Weights of a small GPT-style language model, trained from scratch on English Wikipedia.
Architecture: biases on query, key and value, tied embeddings.
MLP neurons of a small language model. Each row is named by its layer, matrix (gate and up: input weights) and neuron, and shows model dimensions 176-431. Each number is 128 + 32 x the weight over its row's rms, rounded and kept within 0 to 255. Numbers have three digits each. A neuron's up and down rows have the sign that makes its largest values positive.
After each neuron's rows, "fires on" lists the tokens most often at its 100 highest values on Wikipedia text that the model never trained on; "fires after" lists the tokens most often just before its 100 highest values on Wikipedia text that the model never trained on.

L2.gate1200:150112101156167137134176104146117138121119156107156132158140076070121134107115124153168089102160154124158093138101139088175128060091119156076085136080086157113106103095161103203186102128095182129164142160083161167118091099108080102110143112153121143154164125158161191148140097125187171099131151071109118135116088148124118127132167106156132118211123124120140144144048162059088145161108183160124095121126134124097136191099124127117155138116074107138187142190094125177135112174121147191133106132121059124130107165098095165160153086131112108116159090107145171126136067181120159106170158173133183170130132122124099106137114112140184172129063087129066097089107074231145092051177106135130119098135152103136118163131135153102159132113134127132161111153124090082099092102124060
L2.up1200:090104131151155163160151133178178110153086115114138110094086112108161077133108117117132174101114147101142149118159120180094119122173112099167172087163067152144109140151050176112143148111120126108118131121165118104082084181189149163146110108065121132127090121172144110149118130170101089161086173122182125081161137108142179102094109138142160170051094153118106051149116179098157139107121163176116091139130114179149103141086132164099146153141080104149116121134130115152137138146139159163103157161119115168092068157117130136162102090125079129113170129127159123127112157144107150084143122138122092110119107084080096121063117102102089119104148143074115199161140142100170120176121125115111148124113146068147145142137141149140113111115139065138145167149092112118093109087119085
fires on: "\n"
fires after: " |", "\n", "==", " ==", "."

L2.gate1059:124139110176190131143085110125086138116143107107125125167093114186132155208178095137133172121126142138018154181061086203104098169169105094125137120111136226155103123109136121112139174125163156125136130110131126095123081106148146121058070124151139141126085186078164101129095117109106131090111124047160134069158155085104107108138098161116102181092127152162095144109131138138120140130105094117153062147121059166139137126139090149147089079133151125119103083028212139059110145069132163150111141121169122204114070080162132160071093179107135130092056163116141084155105161167099123173119127133162169133135158191159153135136110120116085085120189138162120174108149183097044100101137122094152123155169104118122157105100147138146148123152164142194123109096083145147128166085147174
L2.up1059:121122119128109125156113131116130196094119092091152112125114135138138084124068107131103138146184117116131077157096106050088127157148090172072153141126144140112195081137053110075149125170085127135158141161113178127097152117109139154092136141083168150124083090131144138111140122107089131111096161074133146107121126139111174071124180067151151108096161130154150103188089068083115131178170131130038146133110117181140091145132153121075207115125136120143106108177151162086148104102129136150176170130146060146122133140141050123172132148142069116201108071109097122066129137156108108145149068126136101233116108160093131100140126156135173127164132167106092130100136121096127127133151076167147143098121128073143130093119167167161097100105122083102105118116156096186099206063057142
fires on: " To", " By", " On", "At", "On", "To"
fires after: "\n", ".", " and", " of", "===", "to"

L3.gate1172:134150165164131145140100187164072163080158145115132103140173178093131146094120092117107100155156130125085090145055092055140151118107131161103115110088117052118129072111147096131143167135194090118187111092109112097097087138189093124163158100068085047168137208186139181239086170117132064099116101139188179153120199152166135126071173122141117124103141129160149153143111146103140114134087139099156106227124154110167135168156189148115159142100098186097169144150080139171102144133213085136110156101131167130107138137126129079146139148130119163096127118080127068096129147178177138046093116067173146170109095145168152182150175130142114142145130111102125127123118139086086072120139120082101077132158129130112117111072098083119087125151081057158137118092135108075091086088151090
L3.up1172:139146132143142139118107126092118122073073166155234134065148131125151135132109117152145086098153117102123148132121153106160162187166094131062087093146094115135129092105086096115132167124128102158159107113112097097133059151157115133128100138113123177136156090142122139112139126109121080088162114092132079163114170054150112107155110126161076160170058109173112126158084129074103107117108150116125122116076074081110084075086111134105180053131150162105154150138145170212107204115121195155096156132085108106142101211199114109184112104150159111108137166110198061136132162114157149115104133101165124128112127132095108117095141101122097173095101140202156132051146164107220157124202120128125099064143115146077163129143132076136142122118105168161201181055191069111095124100110116
fires on: " in", ",", "'", " by", " at"
fires after: " and", " that", ",", " which", ";", " but"

L2.gate1992:064039132178170129128164194120125127097136098136091140069135131162128117130162089115130138073163110081147126095111121121151088130091131175085094147066066138151098124083151166072113181087151081132120154117141122076124099168127143123147096127112136140113126051163152073130084141154086194139121148101099135085102147130160089127147097139136114135096122167115138113088127152114152145137204141151071149139153171080132058143128158076141108172111099072122160157126125066172102052173215085193143127111171122199138142121123114109121136068139134101119150103129138135083147145097110111123118058148136117156172105126165123141171133105139135113126144137139099116147083099118162157112105132096099121122097155103134073117081149109110169114188095137113088108077074176163186086108142185
L2.up1992:072172194126146154114171158127145148109150132150085139096153144150094140133154197104103140157105133100179122086130075102136126102130215087120116102113096068158075071112127120174154105119216145088069165096153113137102121123192169124193191113137155215105110131125113161145114166145111124078113167081139135156126106110144128152112087088089123138169078118079123160060144129114125128126085157163102111156143115130102169095109163119127112100114155149116149150113112158069100129135158132152106116154153116153125192105148108110079140059145128182134147151145168134120169107136120105095097180115101181110142120143085131167188099153093159143168185109153116136195117157189138106165120105226143095118113082093129056178130127115096121100107078114130104106076131139137103089169128060
fires on: " however", " However", ".", "s", " then", "Personal"
fires after: ".", ",", "g", "=="

L3.gate1512:118168183145124150071159166146145147196131151194162185124160131177151095149148164138160127103125078151120144142132146124184130146132115143113143116140070157114138166118117132127174118164127072119180137115151139185161099145111160118123141124124107118075058130105158105149146155127128146135028148085163082215139127155103138148148161173145100127129094162152135099168131143116154134115137124126096115187145087149232182171075136093124136127084106116076115135135116145125117172126099103131104121145170124081140123121131174130116132142106078149132154165083112114170163110079102125164148085139168165195158127172124120133145187193167184063157111120148139157107157152113096167067149167082110137123166156088133144092128122121074150085181078150143147118113131201139166142087148139
L3.up1512:088104160129128168142099102091127126148063156135105140161150155139144142087113184138090192137175112127121103137169133126113106206135123137158140119162164180082134140158066161089113156102128138121123121059160149171115124124127080116130077179084154114092167169189171108106134122129190127134099145088102109142194116166108126140128163183173138160126181153155135072188103103119186115089138171098192142170092051151071159147178138144103121076177118167126078096095136153149141138123122174099100165106150160173148099093065113100098094091103120041140130131123098118135159129076161103137196126127102130157156132122150121136138158120120120064120132141192175117167162091086070170100068176106101113111052147119175142085127195160110133102138063105089100143104110120169188124097114167
fires on: " United", " which", " this", " that"
fires after: " the", " in", " =", ",", " |", ":"

L3.gate1457:134141114152128130138149122132117106084177092107199098151161110100198067098124121156122140130172122131089078163057108169218124119168118148204085115051185071108156135096166125110144075152114142137111133113177139114165163098158133131063124166094173106143117156172149185150142113148113084111087125082117122121091095099171151119134170118107110131148136143150144097129122131155031107136119073147066131119102121148190163104134064159122135160118118079090111112085110088096184120111166145123118059053073144118119110128103162151091171143084100113150123159123160139130106171152154132125130135086131196150103148123120086088107102153141155095127126107159109144132138116197129147099167093133099149102127166117132099121129142089147172117148140166157142114116093089178127119086144111
L3.up1457:118109153092149140104147158122148124137141180060164103112158109121119064054138129128074105116117198109124103146166107122099128167106124126118131150079145088125155097113155173040145117105175130092120079098137148095056163111103127099087134121175104154069180104140127162179136173106178162137163070120113129185107100044096157079073125155128115165053098130140145192113125121174131202153062140172112119140131121110057073131096138141114140112162130144147100115172151147096121159104141102094109108155151096147124121149129151120136121104084185162142159106130063122091109103094142160119139071194123122131121104073155054123093109130107118084119148116125134153127167122145089091175143107150129102135055117077169111145128188121129126093093147115125165108156065124165101141135130169
fires on: " On", "On", " \"", "born"
fires after: "\n", ".", " (", " that", ":", " -"

L2.gate619:071085166096064084108115136102152118130171140111131130145090118143118136088130153144156131097151120175132109106133170115157093127153089141065134096098091093164155113106196121085132129140176109107163152138123107083137076036099052106140089123188106105173083143117090118105137146114132069141141127147123120093142116123125120182123067113155170112126060176199091183153146102033124141132149092102120147129171067113158162181110137143155139090174072078136198066142096193153136129171115114184145209079140120183143096133158125167138082114108120157156119020107123097117177131109111150095146100118172100133121096143080075150095094163141084090133095096117111099099157126137066078091134136127117123167089097079130141124123117144149146066159097090206126117148102117123134120100131106
L2.up619:147151104071095103081081087089166164137136132152142181125161138094125069120093097113109144072109181131082105087180142072181083082166128130188153133125132169168167179136065106133100193122129179125097129121119144130133175148042130068139083112079182124127161151151099109152092118173142114134139078124133158171071116081105127165062162127150137076109104167103135155137074117132090132173147108151146046083117095106104108078141140121126138081124154122152105147118092150170102113057062114137075144084148112070130145128116081146109115094132123116054056144141121142083094174174145191133143094117142158122166125140143147132105140118111121150029099137147195101121126138085188120161186100138171172125136096082143073106097141181087134163154131103117192133113148155114209086086144125
fires on: "born", " born", " Born"
fires after: " (", " was", "-"

L2.gate1404:114126096152089082188136178063137147099116134145097092112112101038119127102101126136127225142113153174096126120154096163185070144188115176104150126120091065150075146143192159120202111120127105134129131127127167141139112098067089115056156170089130133143143123128161179099145106172115079123070150132103149135125170163104130165118149149107078143111055106065128120172124152129141123135148127125094145167142144149163114111079148170129121083084134128162112096115149134115160143198181153139128141084107159118151128152058107136130168134117101125086123109135155125078111157113107171156155151117118078153143119155133128125151108109163200142211090069161095153162146144118128130080127075115135136145101143146064171086089142183144111098177028123068069163130141125106177150120124185
L2.up1404:153128196183134120130142136106193160108157205127173151066155138166149154172180162137137161139115114108146131175158123166127116113125094149159159137159111156165109161146081124099181059187127200159088142060142120142079182163124129073165116096141150141106117142106107117144071219147150133121186134067140158113124128093137141128122153074083068121130154036147091100147145170141124106091100112090134147170094186157158136137094106116118211059091149114158094136126106086157197128094102115171142080087123102144108155130142081162099104157102106180096133104120159142152156120140133133123186152082142129158161141130137100174143109079069126035157130096131124124127128123093135112152025181144143144096135174146123179116096083079152145061114130115195089143111117106134145127098091115
fires on: " but", " however", " However", " though", " while", " °"
fires after: ",", "."

L3.gate1213:128131118143070089096183159073200133143128088081156159138131069167086183115125137134082170069146053104132148117136120134158143096119140179188143183078152148127172103086193103223159098087173178103157150132142141099066138121159095142115124075111117122115091132160178163164127162152148106171117167094102112183081067080160120149057093097116131131124120174155174163153191059162104149084067120130076145165160042107162117159096129106164112143128151140145168154085121104082153100075151090170127176087135130169161161128125135134172089099081109142091089102099117122064129122147140175132140103111163106131131076110145160124126152105088124104174036134094065173081071140155160061110183109146114138146088083110076123120103151144059110101136155101171117127126145094163129114174146106
L3.up1213:135141140146118109071143155151156133146134197096157179148140136103073157111146114124109188134151121136101115073175105147062088145105131226146086154103165136091128190120166138107122145133143116095077127124100102109100114072191183139144146110198068117136137090164106122102222090137192131229114141181116100192115100150151171122087063126092140107102106084137153149082165106148150112096162072181156163115151081107090156131130099104133121148110160142123125153153105176095129059095153127137084129113212145132117176110122130088108154169149167114065097134091126110116165140126137155098139064079113077104193077065108173154118105103096102099208142167144097133134115152129143121133105102160143100136133124135022138114109153162107193148112087080152111137144113112164132104155141149
fires on: " died", " born", " death", " released", " Born", " found"
fires after: " was", "-", " his", "s"

L2.gate1179:119111075112100095098095112191120096109083136092115127085138088158137144101156140140093138168117126129105105129155047125117137149098176094150112102125159142123077053077121161133123124136185100140160119148113136126119136089157158135102076083136153140131108108108190123123104091075148086062162152148151110138113194170157114182115139074142181119120184143168094151128189130168153090117123112120104156197145122111120066096125128070148092126109188184100214108155169092157093171137083082098070093113157117208152096149164122094117099115115060197080083099163126111109072124181146090119167147109113175104120075124142105148080135117174052081134127149115125175122141138104109080062182122167088114126135047164087124106118125160119088156126161124099105146160148072066164076158136078
L2.up1179:137144111165157133127159095101176124124077148123062190122171092126155137127176149127130158161085101107144125143087138102089170139113206089165160080143133123127109086079128128150156123166112109151152082067118124110126169145120150133077088128133133157102072143146176071111123065095133120063148101148113118140139122110161118205173117151085187067195112130090082103167091068152160141128185134073136162138115109160124108091104073142050141088117166060146134142141154154112175150133108109036088141125182048135091134128074153116138081090069081127106089147122144152108129109145151122112130142134093091058115124107131134124076096150106136122118103147062080131147163124108130135118137101110111132164138071101154141096125139123084129142143124164163140125055101145096128120137102076
fires on: " ", " Team", " classification", " rider", "owski"
fires after: "\n", " |", "ian"

L2.gate466:070158156215128166169182135151148149130126136100203138121133075113118186078118133130148085076160127154112109115182163172153183075108126143085190110084070118128129158123123077151178195164137156082141118120132142168075122101156080138111156116081105122098135124233133144175100115115167069060139117104175112138112089121102171156181070129117047102098132146098126147145095114100114146135080126128124120139154142116127148139113122133101136111123073123147221109177147135137095171179113101133113128117092134088152129077166093154124172131097082137155135128110090084166160106134159174175099124097160116176161145149162171115117139128185139116153153154176123067099119142152138196106139091114066089188149164124116094094122142136094147125182130120106137130155154053178123113068105098
L2.up466:162126137188141099190117142165140143097132137090099104102131067112148109091148054066153136046150161121111137138114102105161085101117056125122152137117181096221066038133123175165177116120152107135089152126136130090070077144200087154092150096140134119146069123140163132173115158150131072156094142140080143161066096156121110202154096152123129114151172122126182094121151157115121130140147116196144102135177153171111146126133119190127131166147124105156149123168107117101134084096157121119108113149124114076170198152151154139132074121122101196166121172131132116141148123185157146107191093169120132098076121122147176109126132103141092139133151103078114161156115180145196047145130083118102113137138176173119142108129127143091137142127136066125144136199130143103100125090074056
fires on: "\n"
fires after: ".", " |", ")."